From a checkpoint of a small transformer trained on Wikipedia: biases, 1343M tokens.
MLP neurons of a small language model. Each row is named by its layer, matrix (down: output weights) and neuron, and shows model dimensions 304-495. Each number is 128 + 24 x the weight over its row's rms, rounded and kept within 0 to 255. Numbers have three digits each.
Before each neuron's rows, "fires before" lists the tokens most often just after its 100 highest values on Wikipedia text that the model never trained on.

fires before: " ", "1", "2", "3", "9", "4"
L6.down1428:125132140163141146118131154143106131132132151137135181165118117132151159150095079154151090130143105148111108141108106139155160105095105135135143105120113087124151111090094097110144135122110112067138115115116081126089129120179194150104127146157115144076123144109129133131111055097178126134129185115175128107127080146142104119147130092128103147103128148121135147097123140149127155126169121136130120113106131121108156093109125094120091107120114131147176103159137124110144114141138135155112175098132137112120112135134107161111140107140108144123099134162109104162123145121117085145

fires before: " |", ")\n"
L5.down806:126120144111155130139157095135117163097138113157106113119151136145097112099116130124164135171093113147138120114133139141132154121132147104138139141105161110121148136119157138106133135122147150132140141160150157124138089139152105135123153146115134132111119111106105115130117149107142100107158148109112100149141081086093116170131071143100131126155137155140154118111111141133135144126117140132088157146178161139160155120149122116129148105096146108128142139092112118094111155127105100155138142128139121133127103120116151100092068137143159149114121144147097126151167122110107141150

fires before: "1", "2", ";", "3", " /"
L5.down239:099126128124151130117117163146136143091112148129125089115154098106111130099109142097122145110084141110149210128143105144158145159145113158134073127120152121132119171139109088177138108101140162109154164127151140141085125113111105122140183132142132130164141122118106106093125136056116166117093092119144123126147140087098161132159118131127153176115114127136144080134145138151192121184101114141160124130128074065153130164134121129136108099132116138118128143147146151132142133118130120141134130117086152147169131116119138118076129126096118120148195154140118119150137095108126116138

fires before: " ", " time", " the", " $"
L5.down163:111125138114149150149132103103116112113134097177165125109098102115142133139108111108142133128096097105136151118107095136141095137145136151130100100139140109142140101140163146144140180160135127180157118093094136125133097112103136134126136121135103120160141158111131133151157108131129097118168132092108104157090118110127120127112148157110146156180120142105104072147143104142145108123116137125121130086088136134103133132128106120100085131153098115120159103139090145131119144112124130147109143104096128105128159163144093169106158132128181182127137112126117131118122144078148145157

fires before: "2", "1", "7", ".", "4", "5"
L6.down1499:156146104111156152110108159145123125124151125125144136125168200157145139136198161135107129177093123117111158152178108142143126114092115168138135182110124100094157118088143093170152138137150113129145119123134138104124123108128125163101128156129123105138146166117110121130121110089105125143148136142126105159136104163141122190153149118133096158111144140128149130105143128128136127086139148145107110156143081072116149128069113165114143143139162142120143148151177113118143116172103153126121151122116118134098127122109158181138140145138108135108136129108133137166159162142103102127

fires before: "0", "4", "5", "1", "7", "3"
L5.down95:136115092124114146180127145168148118118177153139136127109115119103129140156131127155089146119144132141107162113117115115100097143096115135147128156105112139144120116121119164115140112113126149108096133153155143150094115104145135135145093165117110089130149081124147127121130160071146176129157106109162121121152160118138080133157085140085141144136093121138152113150146131095180150123107100078090123123100117108147116178167145107135116127155142134088114152137158106097140129123097141140093163140103115142136096122132095134160116154126180114134101102133129133154125145127151122148

fires before: ",", " IN", "0", "3"
L6.down1229:161122102130148115112140112144126136099137188119139166117137097178142168162092136136168133131122109137139172122118176164143159119116174119179151132079086149121148140110118119142063140138145167132074158108116113135114134069126123121140131144153147129135133136132153130150105126091147112145175106136126128128105143109124136132105121166145131160131102134085132108139159127116105140117123122137118145122111139147106178138166114155120144160109172188092111144126125062177128125144144130123130157140111121130125101146119136157112112129152135145098120092139133113101158132122163130154

fires before: " ", " |", "0", "-B"
L6.down138:143114135082120112133130157163143122157117089093128143132120131136128111157148131105170117154147141165162168105122116123118100137155146120132112129170139117130124130112180146156105119132125124146086101152092120151124124131147130142122124080125154170119112130141126136130136156131097113105118122114099105122128086106123114173146133149114151138141137142085155150167130114155104131123165125162105162190133151135145119142139121195110131165129184145107165141137117141115120110140158144136169146119108089117168126128139177156147148154140137129109105145139155118122131111124124120094

fires before: " ", " the"
L6.down1919:144136137154094152141108099172098109113179080115104130122157130138136100102110143137150152138104101103139128112157172143092105119115095104128091089135128113111150106173136153118082143130136127105139154128147145147136132109086121125075163119122098106171111122138103091186152130155145125064104099102121141107090073132114121123182144154117109177131155104133109104152097145160143155086147145105144138137149099143144133166107108115154099133131111137119141099132138140135113131111141139166149147140101100165140119193128153140156191108155141116132106097106165135145122092124128118159

fires before: "0", "9", "3", " |", "8", "5"
L6.down967:142153171152148115144142124097111121144112114146104140083105113115106111164160127164116154096145114109118105112096112153116119077126123081168102144102183119098103120152123132090100132078150091127158134103131108170110116129139139122157147116147114145124107110111164138120103146096090128151134138074120127103189124184136116133170155130141138127115164133105117150105152128135160087080117102151149133134116143176141159116148134141118168123124140149110144141112142113135136117107118144117166102149093113112116145137146125132113152124145089132147103116100127101145136130093113135115

fires before: "1", "0", "2", " (", " "
L6.down1932:165128088100108147141080142146157132076128166123115112109136102113135122156084158093155129154109123120127138104176132157081121110072088153106095122120090111099130096131154096153111134171134152115149148107157144130114115119143117107110122097137148116127142141137093117161132203147085099112130119133117091121146133125167082138129176191102129172127126080150144115142153124143183089145104088163125136123129135133143141162131085130129128125148094123133116126109181124125111136120123115165108134140149153095166128118152122111145103116113174110151110127146127116085147116182155114146

fires before: " |", "0", " |\n", "6", "4"
L5.down1352:161074185134122130073099141155104147139162119136129108163122172139101173170081135107121164099126138101157139120080108120108128136099132132153088136104116140108142123133107125109125127134133141088125131102140137113167106150064121109154122122121128133127134179148106106124124146145129132098130151155157108140127149133102100071116177061141127148118139167130108126126146113132142119124105112166120097135172218148142092124160131169110124089091138134128139145146119137146151121144137124168099147154090099150154111138180155167166134132149172134139120130145138125141118135104115105144

fires before: " |", " ", "0", "."
L5.down363:190135179108102172119146137169115170137153155143135155112121090131110187106088108093120106116145071170127108174090080172137145125121154146125089138123102130152112138126094146111093152134121108128134124127116141147137152136148122138138153114091141146095128131096109083124121093151144115127146136168109119127069123160144111153114131115097121149110115123087115164102137145172147126121075123111087156121143139189144089163148130136155144120128123086135139197152145150111110148105148142152140164211143124151108174123154103126173157109094109139172083102093138108086113100139147095133

fires before: " ", " −", " |", " +"
L5.down1053:105113089168137125131169113138119115119136128137125142105093133193154089126134144133186129126085144140127101119145124141106147153108129125146155146101123177127148154140112139103145150108141176133187122133135137164151147117142115125106166141131121139162121141175076136097132139162167114084129151143124138125142085123087151192099151152096144166120135126156117080113118130108187126150135119116113136138145096167140178156133157110117139086127136149117145157120091111117124144142124171096101142141140114156123104126127146131154096171123124092133074122145097135155153137153131113102

fires before: " ", " |", " place", " Class"
L6.down1370:173102094150127138103099125104122104106132097114167143153152148157122125155097151131197107137097127133130144139145137153141099121157127111161141124094115096139139144178128142136133166094071116134132165087123123097077115131142117152136133129140134112123106170172116068185140082095147120128098134117143126147166119138130136150135126120165117178081131119159128073133137137163099107112123152145126123111107124148115148122119133157114171098099086076100135112133113120171082121190116095130091117103103144137121157135150109187134137134138122108153133142104179179143136121104125122131

fires before: " ", " of"
L5.down6:149124125113106102105120143120110120142151141146112139125126160106128077142108157177106126130141107138135164075135129108111105160096107167155114147138084092128169099102117147135141160149132129120131118140122057088128094113096146169117105128110160102149094145163109155118163119159118140156148121128152126165121116151166165172150146160142130165116167145076128110115134140121110129129122128165148128113127100161091142155129133092134136132132120132136110131158109160119134164154156157108087151117130105109131138181083127176132113129158126095171113133163124166172126114080142118086

fires before: "0", "2", "3", "1", ":"
L5.down1601:123123168121137120118143126134072137149137179182127148133152152129103116164167136137149106129144145143124148118158116131118125117119167114146160130170107161156110122150114140120158138164075170160139159078109154128111125102137059157140128125121135122124129126143134139139124145143080149105104144114168098123123123110115135135122148106134124122108103145102149129130128099140131081129130140164148172120139122141138112144149112146144070147117113159153126128120146154139113126130110106159134137084124167184149167154148126111125142109105113119125206129161169122091101110145163152139

fires before: "1", "2", "0", "9", " ", "4"
L6.down1704:150130159156135143125144129130124102142130167152158072119120131120173133130118131100106134142100104090097128131166126155114128197138126145127064143135137113115119141123135135138098158131136139154123154129176128155097126145094114134121144161153138123105107169134100144112148123111127103110126123151184118141120122152091127158155143167092132154132194124102128107152176133077104128106126170142106125117159108126125104135105142109128145068132108126168104123113086127106127089058120130148130107119125100160121135132192143148078152131156155101082130127114111094140137094106124175154

fires before: "1", "2", " |", " Ajax"
L6.down628:144098105146122106115104125096142111132104169124085121169106122164091103137126129148094152132085153144093151128126099106111113154143143129121165068099155114153122156134149113136137132116152133133106127117102122112158135123149127152121140173096108163185141138117119178150150183103141162120073125122184146181111148141116132064072146135118138122152135134110141124100100190134163087072138145142122143115089119140101153158101113103090163134118148135120103119131120134104112121107103115140149109111149126081101119132154123152139130127170139142118135126130164095105117163141118154106

fires before: " ", "6", "0", " of", "3"
L6.down455:128120141168113102137151108120087129154143117124120189135111184142131113104162120118132135133099142150149172099097116098151106123149163106162138134127126124161151088161124149102118132116077151109137131075136135087116131160077143113130130107135169132091141179106159115137101110149089116104145139114127142177105120169164145122112135125118068117110136138134113113123155118125094123135131151131124159105153131148120110129124117180141137133110132153136122084092087105143100101124120160130122102129117133153170139121156109116163152125152161149094057113080131101154139144076114117118

fires before: " |", "9", "0", "8"
L5.down925:093131134149157118099107149170075116177121120115126131113140158114126134137130128148093143159104160167127081142115101089103131136150173116124155107160167177128149173127147115124172110059127128152118113091108116151136126159112121097142189170138115124129163143155123091181137175194103124132167112124122106137145108147114115110164142169141124138151173124094153140091137134155110101118108124130155184146101178136117147151130077130117117120139116153138146125128129123129048129132139134145125105125118123119146145164109119152103126123145135128182129124105148149123086116136156167120

fires before: "1", "2", "3", " "
L5.down524:105127096097098077133119118121108176174149129122124162152120098117102123129097154140156131131125116111130118150104151126110167106155157141148145144183135152136103118093129150116120158133134169170154143108105112154125134131145151129115130087135107149171185134124134122134106115154115098140120129101142136127158132141099116164098133148093130096135137135084094137105126122132142193123107114166145105120121149178162142146163106140156168100143144109135138105126141134118085146124176158128087160099131123156096140154109130138071175146121129131153155121116143167146083138166166185120

fires before: " ", "1"
L6.down1276:155068135101120124153122124110119143171142148141108109137130091105138122111142123096119193132118144148110094103104142159156146108087112157111127122159138147131126128169161140142156174134113117121127109071130144143158144142136142146081170172130089156149146128142147156120126127119124103177143107084120167094100098103084113120155135112154139124131116160120152111103090124142118149142130121145191136122132135146142127166123157130141128130152119174138140120114116106137128122122131112129105129118132148157119096126182133149149133102127125160140104088129134113130116140122148121128

fires before: " ", " the", " a"
L6.down449:110126122104113134156130176131101145167139126162173119094175179145150119109128139140118118125111148158146104130140131176184165137112163147132138162115141126138149152138122142139127153136123105111158146149123114119134111190069115148120114166102139109173126144159120139139126130124068108141107147138144129134102151139129100172155141203152092100133128131175157131141139103167091122105156070157159160130150118119106103116143136140111145152153129153186117111166148160111136189103164134134088126115133139142131133114102120142150098106131092200153124136128167143105172130111175132160

fires before: "0", "9", "4", "6", "2", "8"
L6.down995:103128125115176160181116072124137145159129104152128120138135149107095151129127100141114140081123144127115110167133146132138145150169154135128093112140121099139095103167122161164187118122127156145101134157107157102116126088125153123138119147110170121138087140132119182139155153145125143144136168128092181093127121158131131120173144133126162159170186130137118153085105131122136105126127159145141127184158138157140165128148143114169105154117087096138129136089106123122109161179109149144090123148119158140151091114143157097125153168120111091105142111107108135131149134093147151178

fires before: " ", " p", "-", " population"
L5.down1598:127110121076078109104081107153118165133116129136161167140136087151120089136123122146115141135109145081147126147137129123111104147099117148131116140142146147160134113109144160153136144165171115138127098138112131121145101120147103136112121160170157160145113142137118163114137109076103098161152147151124079158132135130122107149122116137144128106124113137141096149170115180099128155096143077165124106131088143130103149167100150196130153121118199169135096087174143157163115137124133144143153138089098069148094131136156143110151142149158147153098112197110134097170143145151132130133

fires before: " |", ":", " ("
L5.down762:159086168126097120136143115052149087115116126125175099169100109122181122091114134116122123135168105129136118123196129119151102154126109112095123148169139145076130155149117122092114143120116099128112168108093130143070145099134106161097140110113121124140122133106106082157108130139127116126107180138120142096111126087142145134140157134131129115119102119131112129126148097106136135163117108141139137141160076122101096172126104162072107168152155100093118124146125153126166087136128133155152175095100115143146127113138142174129155119103088135099107122119122115147089140130097104138

fires before: " ", "3"
L5.down1690:115103116159115092135105161116171119157100125165105127139121103124155066096130128093129136165140171131131101165156163100075145153114122130128168143165133103152160141140141109130133109119164142119153139124116162123160110161107117120138205152158146112138112124147169146132133147107094143146151135100137129128136121141117127184152133163117122126127123113119129179107121157144107119103125102100139157148126139122153141165073151134124098097094130128122155096093137111149154130179169103148100113125178140119154135107142166147114102082081135126102083112198084129139162143107118069137

fires before: "1", "2", "0"
L6.down55:122107112113147137127124130143126165145106098153107141071151141158137081141101128126122127133138133128109165117111161168150160136144090135155140143112141131129108105112119154125063126126109146152098183157137103139139125146143097157116090102120108130114175145084120129126115138131115073137128145137084161170109116080098153171146122114121127159122124105132087171140139135135135105171171056108144114125145088163106144188167107139119145136148123148129141088129143130137113146160113153139097154125125106110087123122102152112110141091131128096131138119154117089099096110136124142119

fires before: " |", "0", "2", " ", " (", "1"
L6.down1811:127096161095106142125128134160115166113139155085129159150124131165125173136135121129139115096141113135157108140145112161127137142155114160148118134136130145116149133118120119151069146186102112083115147133116152132164097077165121142169106124124130152099097121100112109145144120116146063112127148108133149139102138127149081138134117090155160148122100083108116165134153124085093159100198078161143187106105070112089086092150103065122111097161141170109142144146157086145122103152111142117152155147126118129089126102143152109161127114155156161100126117136180131138111127114085118087

fires before: "1", "2", "3", "4", " ("
L6.down703:109113136145110117159123095141138147128115127128112108201162124133173109202101147133118166075140129152083131105124129184079172120159110112108097173102171157152142092114100136144130145103120143127167124169121145152141188115142102129154126074110142116114145130114101111119152123156112138115137135131122152109157107168139110105151119082107106124118112112124138160144192150122152125105160139148132162139106105132121102137153097121150121122134121125174121136096109125124094190125147127127100147157125151102130157155162097121101171136116143145135097104113098136142121111134100120128

fires before: " |", "8", "2", "5", ".", "3"
L5.down1615:102144143134169172101158126139145129140115128122126126147161112186178138098133129133132156152122149166153086133158115150145123157086132124126132128110146153150132143119179095113113150116111129126163130161103148115110115129146102130127142095091123071130137158131173129155132165151200086142129150143116154118094141103111151105124144160167100086168152149127128126143119144133146151134095126121136113140148149126174078088157132182134108169125121105106153149159122122163099135129131135115156148131146122106129113149105112110111154072107158082118138156130160113140086146135113110152

fires before: "0", "7", "4", "3", "5"
L5.down80:127161114098143144127143115138129124110149165129083138137123169115160131150135170169143134104094160141163142122117144143119126148089133133142075132133056112115125091121144136137099147140148122133122112111141132086090129158111102142168074126152126128143154107141137143147096129119140104080108143145120084114136180091133115116168123099116124155114128171085164134131156117116171114131076091131102143124173173128120141136156122120158123139138119201105102166149143158133134151138149141133115155166138140128097174133137142101135110131144110154148146123112136129127154185125140094163

fires before: "1", "0", "2", "3", "6"
L6.down1430:134087131126115163146140154137145146093155077089129125152174162145166086130075094137177107134095085122130114108123162150111119103145090136155115126134189159059141134107123119138133139108174095099134164127136146162106117098091114147121137119150124108187117135130083105111166171107137148137137179099122159123139160153149148143166129145121138123081137133091142145157160145165128133150163127159103117168086116119106117115081127109103122127081140114109131119118154175114141175119111113172137126059107117099152096106119142138135136159147134146100108109140140153117174110133118116101

fires before: "2", " ", "0", "1", " to", " of"
L5.down1344:127120147129155159168187139092134153117103130142134188114120140141091111092158102129111160159119126124117136153128115144102151141151182157089130131142132098167134142113124120151154146151139125162100097125106157125159113116123111128144155155108112112134094171116151157131081137155075158143127155193100114115134109162155149174113148099168100100083112149174126089139078106161117101117130098112122124141132075146088159130115114137137135121128145079097146134127101118099102117157137139140117115170148140116167114155105171136110136109121174120114127099133120141149093135114121165128

fires before: "1", "9", "2"
L6.down2037:125133118160129118112122124140140144172134147150107147088160116106101130079109080111123185109110169162113112128108141110160107122146100078140069161113076111164167160105079158092127134138067131128118184134144113097176108154149148166093158128173135114088122126158168157137069123094147123116115103173151106114137117117153121148170104123112095113128125124137150187109118097154107146130120123138142079134120094093123097146140156087160151153127121102134145103173144141142110129151105096126111128128106073155136127137130150133171159141118128104175128125125102120096115114154124143141

fires before: " ", "0"
L5.down277:111110114172157075125114129134146101117140162145125139162116100128118133093119104103139120124088163141124116146118115166124149151090151135092102151128146147135114106134114126125155122120151146121117125109072128093110141175117140123104205150151165099123117124141198118132131140098101105095142162120146095126146075164115089142158124162131142124132139129118139095103152129121088142136125118099164110130148124123105168111097146169114110109126091158194152106090095125135169136110142139138110135086133125123137153135142152166102138057161133128130129161164085134139131147157146103134

fires before: "9", "0", "6", "8", "2", "4"
L5.down756:136083160097123115181150154139102117156133099130092105148120151079116127102158143142118152132138136125113096139142094087134114100088122131147150153061108083159090147151125129156187108159145118125124107146154104131118117110121070108131089141118134101144095127078114118128158108155090145124136143137131108086099119117111165100122157121184089164071102181156161172109148104117132129135110122115132142142165048115107133138077136127130126111140134147161122144152121131126138143169111118104128148094146079154149115145162185135155198118126148157147106126105149181128141104088149133131

fires before: " ", " −", " |", " |\n", " +", "5"
L5.down710:140115153109119144151162121128141166117147150096160177094091075128143108092129107119135088120142129105091154151140152159162123113120119160102118128111134105148123098145131176157118107142130175140178138117151143142100167153139085123114163089105156143101126110169125161196128129076076145113127120189115151110137111115177133145089106087138129170129082119172129136167156129125124133118126145138135107128127127130119134138139120150134160086145124148140071154102109090119116117114186149093130088076119134130169125141149107129150160140122142127096115117109150157139120118142150132154

fires before: " |", " |\n", "|", ")\n", ")\n\n"
L5.down1004:119091135105156120148114132110117124161109146162130100114133103121122120148155137091158117124115136128115119098145122101173111110183091101113137160104158103189144130081105119108134105076118130149153172156143087137128126114107084100114114140141118128177160145164134146098086138150087145155132158105109109150083184092126115117132121152140087122109138066127147140130119109120157113112119146149111096143102137148122080111099090135120142165137108122131127090153166101154177111098126127129117075090091152081144125112155101094132090123139155096168126151127130149154118128116151129090

fires before: " |", " |\n", "\"", "mathbf"
L6.down1889:071135122149132143158127124148150134135138172138128125137106077124106110149154132196123132096138108111150159119092093148156142148116167147123093165143113124086117130099127141168141114116135091089102120066125134054140130122118180094125147126161130136155116169184161138108145116158187124162133094095119152188127114140173132112102073115077151150128093121137133132121123151110154150171134153122098150145150185182141129151157088079132134148114100120140139124159145127146170097143088133154092118106110162143166161143135120125094118108115159143140116092139150110120138147086147167170

fires before: "1", " ", "2", "9"
L6.down1513:144137116140137138122186101124142159129112118178128100126148120164087135124121128162129136115090104122134138110152112134098136141086111142111159139118174139127131152123131131153117146181116135117121153099139142182161125149099121113107124124133129101096141142143118135106113158107134110140104139145122125135096108104101128170146135121133124150122140133114135093150185154110165135095143122114096147136154125129096124154134107073121124096150113111141122101158104137150133101121134150156118140159116106170088133142167169133120133131117141126126152100139071110146084143109176162178

fires before: "0", "9", "4", "6", "2", "3"
L5.down353:103141132130132157142093107090122103148138127115113170203137121098158133130138106116062116135083148162136159147114191134080099119152147125133095147122085136145089098117102117136143132093097165118146107147087120114150104111146142103124171081137170103149072110149111125142142123119106152169121179109136138135113101133125152121108135125124112156148101131097096170146147118148146131188134116150116098126076127145124122086131124139191154159122131117162132077081123146151131103148171105110091145104122131165111151123151142171157141142106105132109095122144129142119115176134145143098

fires before: " |", ".", "-", ",", " |\n", "0"
L6.down2039:134108140139126120130108157145138149108144153135095136130098108124128068107119126082106191130160081135131113133122142114141108110096166113119120133131117162105137155145125164139161123126145107146087126069143158124104137127153105089159130147104137139157109148146106104126129131166156116122143107171155144148157134139162155123133143168154168092138109187103132092104167105160148122151089096097162142075163143101124102160132093096120153112156105134131136099158128103139178103118102099153171081112165148134153102137155118139151160135093141087142118099124148073104078172131107190099

fires before: " |", "0", "2", "1", "5", "9"
L5.down1162:167154133115149139169142165141129099180120133073139154161105118141158122136110188092146132126125121134109151145199145161096108125109132125140105141115137174107095125106148131077125145137165178139093144105124089120141096109131102139106095085117183159158147179105106157139087115121201174138120168104139090129113053116116108145165148168127097156129139125135140121085124143126112102140145129125166150151116120101134140166097123146150138143138143126125136104158083156103141117132130130085123177154133085131142096141095162131105141141112155163127082109142143096110135120112130103134

fires before: "-", "|", " |\n", " |", "|---|---|---|\n"
L5.down3:108137147146128106124079154134120132105132154104142109107107125116113099123176064169152162076117145096137109140141110159134138089131117132136146129132160070142145117104102163129136154134069095110121129129112085091138115145147141112141134119176113104135143080135135171134090083125072149153136113161100125154061169144137144109154110179088162146141081145160132124135138157147134087147103113116139131120119120128093098096196135163137153147115055137139137123090110125132129164123140104129101126143117157139115144154131122114133150124150167126110144143125124156140127130167117108186

fires before: "0", "4", "2", "5", "9", "8"
L5.down292:177071129131106118134135124091138128165115127130114130153073123117159130101151112134143141091129096147135141104107112121121189122133138123127146182129130135176120121148126110161150188095133188149101160162145123118171070126103167173138097131099125111109114100141137144117116142133107114158130154165136102075131164125111142193127150149129104128119113121132174138122107151114136167110139119133088088159146139139136119126106144138148155113129125142154120135117128134124103117134151126092133123156096057137121153134170135119118145143105130151124152126118105141116072153145142099123

fires before: "2", "1", "0", "9", "ona"
L6.down43:134132160139159104108146128145142131109153121079128131137107181093140125122123150089138125106155125134127185110142133115122149177135103141131146132095128113120141134140164138160073116139126123117159120119145121142110164147145117096155095127101119157143083112106112161152091162154096129134097134174126120155103123143127154174096124113158099105138127135123149129121105150130139095156148106163107160122096091079152126134088136100087099137190144105122120132100148131123134119140160071099099121160138166111156131092123119133135132144122131154127134168164145076112093112147098148084

fires before: " ", " |", " by"
L5.down38:123117093124127127125102133109095139111131177117139165174119126131110109146057116070156149160137159150150120141144140144127145158123118139149108142144105126130133158130124096114126132147161130108119105105124095120147102151112180130108164132131132097134141159148112158142129113147118137147127124133074142154151112118093111146149169104102154113074137158118108117127113142127128135124163107168148160189131141114114117092125189085114113112129120114093130140062120097161157144133139128183118122144105081100117096153097127136201165108105124121167129087168145136131099109105122128137

fires before: "0", " |", "3", "4", " pm", "2"
L5.down1790:117127131130122132062110110135106137134137094139145119147114102115118195121070135127111089121131162130125092134143159088092127176171111105104117129124135136101103163129151125134151190097076127123172124101179142123109096135117143190100123084119160114085107141128140112095147123069124118113122162138116146089119101149137124153125135152140129139139105118140064127127149110139098090139160098107112142147143113134144106128100122076149141137126127158113159142141135085142118138152157099129147190172109133115128167082159102153105164108131105145102124124163139126141160148158130114132

fires before: " |\n", " |", "bf", " of", " |\n\n", " \\"
L5.down695:131170117097132104139177139119114146108137149130134107139163169129092078070147175150082150082118154086105133138130082141132128130157065112099136145168103113082139145125182141112136136151164141129158102189097082112123148153127101152121122094098142102132122087111126143097111118174170141147077112161115159169149127110153156127147147103099146116140115085141134117121161160099135147138133109118164089163171121129130167160155153136141136130130113176091093121156130145106115131119099146129103137146139096144142111102106135108163109133102153101116118135079108120166165163189138124127

fires before: "-", " ", "   "
L6.down826:175121123132137098136129143154137129121158122108094154140123146102151126126149145158179137167146180111184118138113102162085149135157111145127116112186149129145149135103132147145194159123119159097153111134099112126153098140168165071126154158157162124138144144107135123132130136147078101151146121137133129169151129087130162168133154130104161100171133099152132143137139171128140131151135104156151151132115085142114109121105140153160150113110106087128152144127110116110164093096154132104127160115095089124132142096148143139145163133098130132136135142158101179152141118116165167099

fires before: "0", "9", "2", "8", "1", "4"
L6.down1658:153111095139166096129142148148144119127157146163112113104080142129185135138158138083153156125119069147139139140148119092146091149112128112101129141167098130149151149134087108164100160167140113118142198106101149114142112134134149116157136177183141160141115118133164140132143116125105129140144100098127128141113068124145121131149156106079112076104163170122125133144109139159180153157125123183068139125153147121154122155071108075125091184092118127125125106134167135134135092124128141111192142149074089113125126136150142176181123126136123096130089120136133145155123134112112125120

fires before: "|", " ", " |\n", ".", " |"
L5.down361:141121110108130145133104100084123124162131121154114089147103102155102136133111168144174173120153145116135143142142135176160139178146138110126161124138152144131112137106119074141104170094141119060122137116129124178095144135128140140133162109111119116143124152107104070136113142146151170131101181092165148103117138056080148103119153145128144156153143120128139171154164112094141137113119128150145142148164120113114133146113111156111152152130136087149152128103129127097121076164129097099164161131121115127121111142110155148137095119105123109111120114094157108188159133171137127139

fires before: "8", "7", "6", "9", "4", "2"
L5.down2005:140101091118141095128145150132163125119123135099141102086122145153146150100146108134124140132102097109121124156113073139139107101152112147167136139114109147106137140136138130125135115103119171151135138117171075105162127114151145180148097094123134077129114102161109127114124167103149140146135118129122131131080183100109140178117101088147131154151153128130178117115137111091146117155145119112127111102121160121115124094153113136106116144169121163142095126158118036166143153145144114078115140173148102134112188113167129100118126157149117147137130099111126092140133132165154093114

fires before: " |", "%", " |\n", "′", ".", "-"
L6.down1339:076147131120119151091134144163102122073130118124152120171112157129128122141144142108140143104167128137155123148085133156132147169167121133142132116149156090145106093094145168171136168116175117131136126184111136101118116140110142177118121120120173113079099113127116101130137098124142080155132125112156109157125092149154113154141121090139125117134095144157139127115172120108146163153121148133144101081147121136131134139119148109111150128112174138122137161142147121114127167134146140120120111134098101145122126090185133142131152143142132134135121148099130108157152101121110145133

fires before: "1", "0", "2", "8", "9"
L6.down201:132114077156137089131137116136183093156122136140157140134112166077149126144151155145152154146149121141120115143160108132127119126136113093112103101103119151113158120083174096083150081165107126168105096175108146108134130139150101098085102153103126139125134135100124176134160161123145124157139130113107137179102146135147161146120143095093166118110140129149179117125145109138155147150121130163116105134124129119136146142092109074121111106154145130091093129148150141154154131082115092132128097098077160138157127131175137108139138124144105148131133147121141146103105133122135103145

fires before: " |", "2", "8", ",", "6"
L6.down377:120159109136157129129135134128094157162107156135133104124154137142170145124128135115132126140136113143102132133089139084157113138173200153096116128143111160163145127121135154145137097127136145113120148161113108132133146139113125162157133098118142117176110179113112169110128117133129110151110085128148128097121119160125147170109122131151115131162141109140134161178124158099147173154143093087135145139140118143091143124163130132119133126128114132119140160105135128133121116132124117100160097143095103107148130137124100161128146141087116127133121154109108155149075132114151179129

fires before: "|", "ore", " |\n", ":", "|---|---|---|---|---|---|\n"
L5.down1357:112130116098091113155121140090071140123100169174138123076134105142143128128171094127118126121141158127103095122143114145102113132132158114142101131096114132142098103115132137136143156126132114100150128138135081137137158135120137091124121101115160116099144156105118168110110122140157128114167155141113121111105102146125083152127125176152090142136081100080119100152096168104123138105165133146131120153131130131144116148147169160145136091115132108053158133138150122155146145106080160147106108185145129110146127125126117103104151097105158136108141134133151100097146100165102117121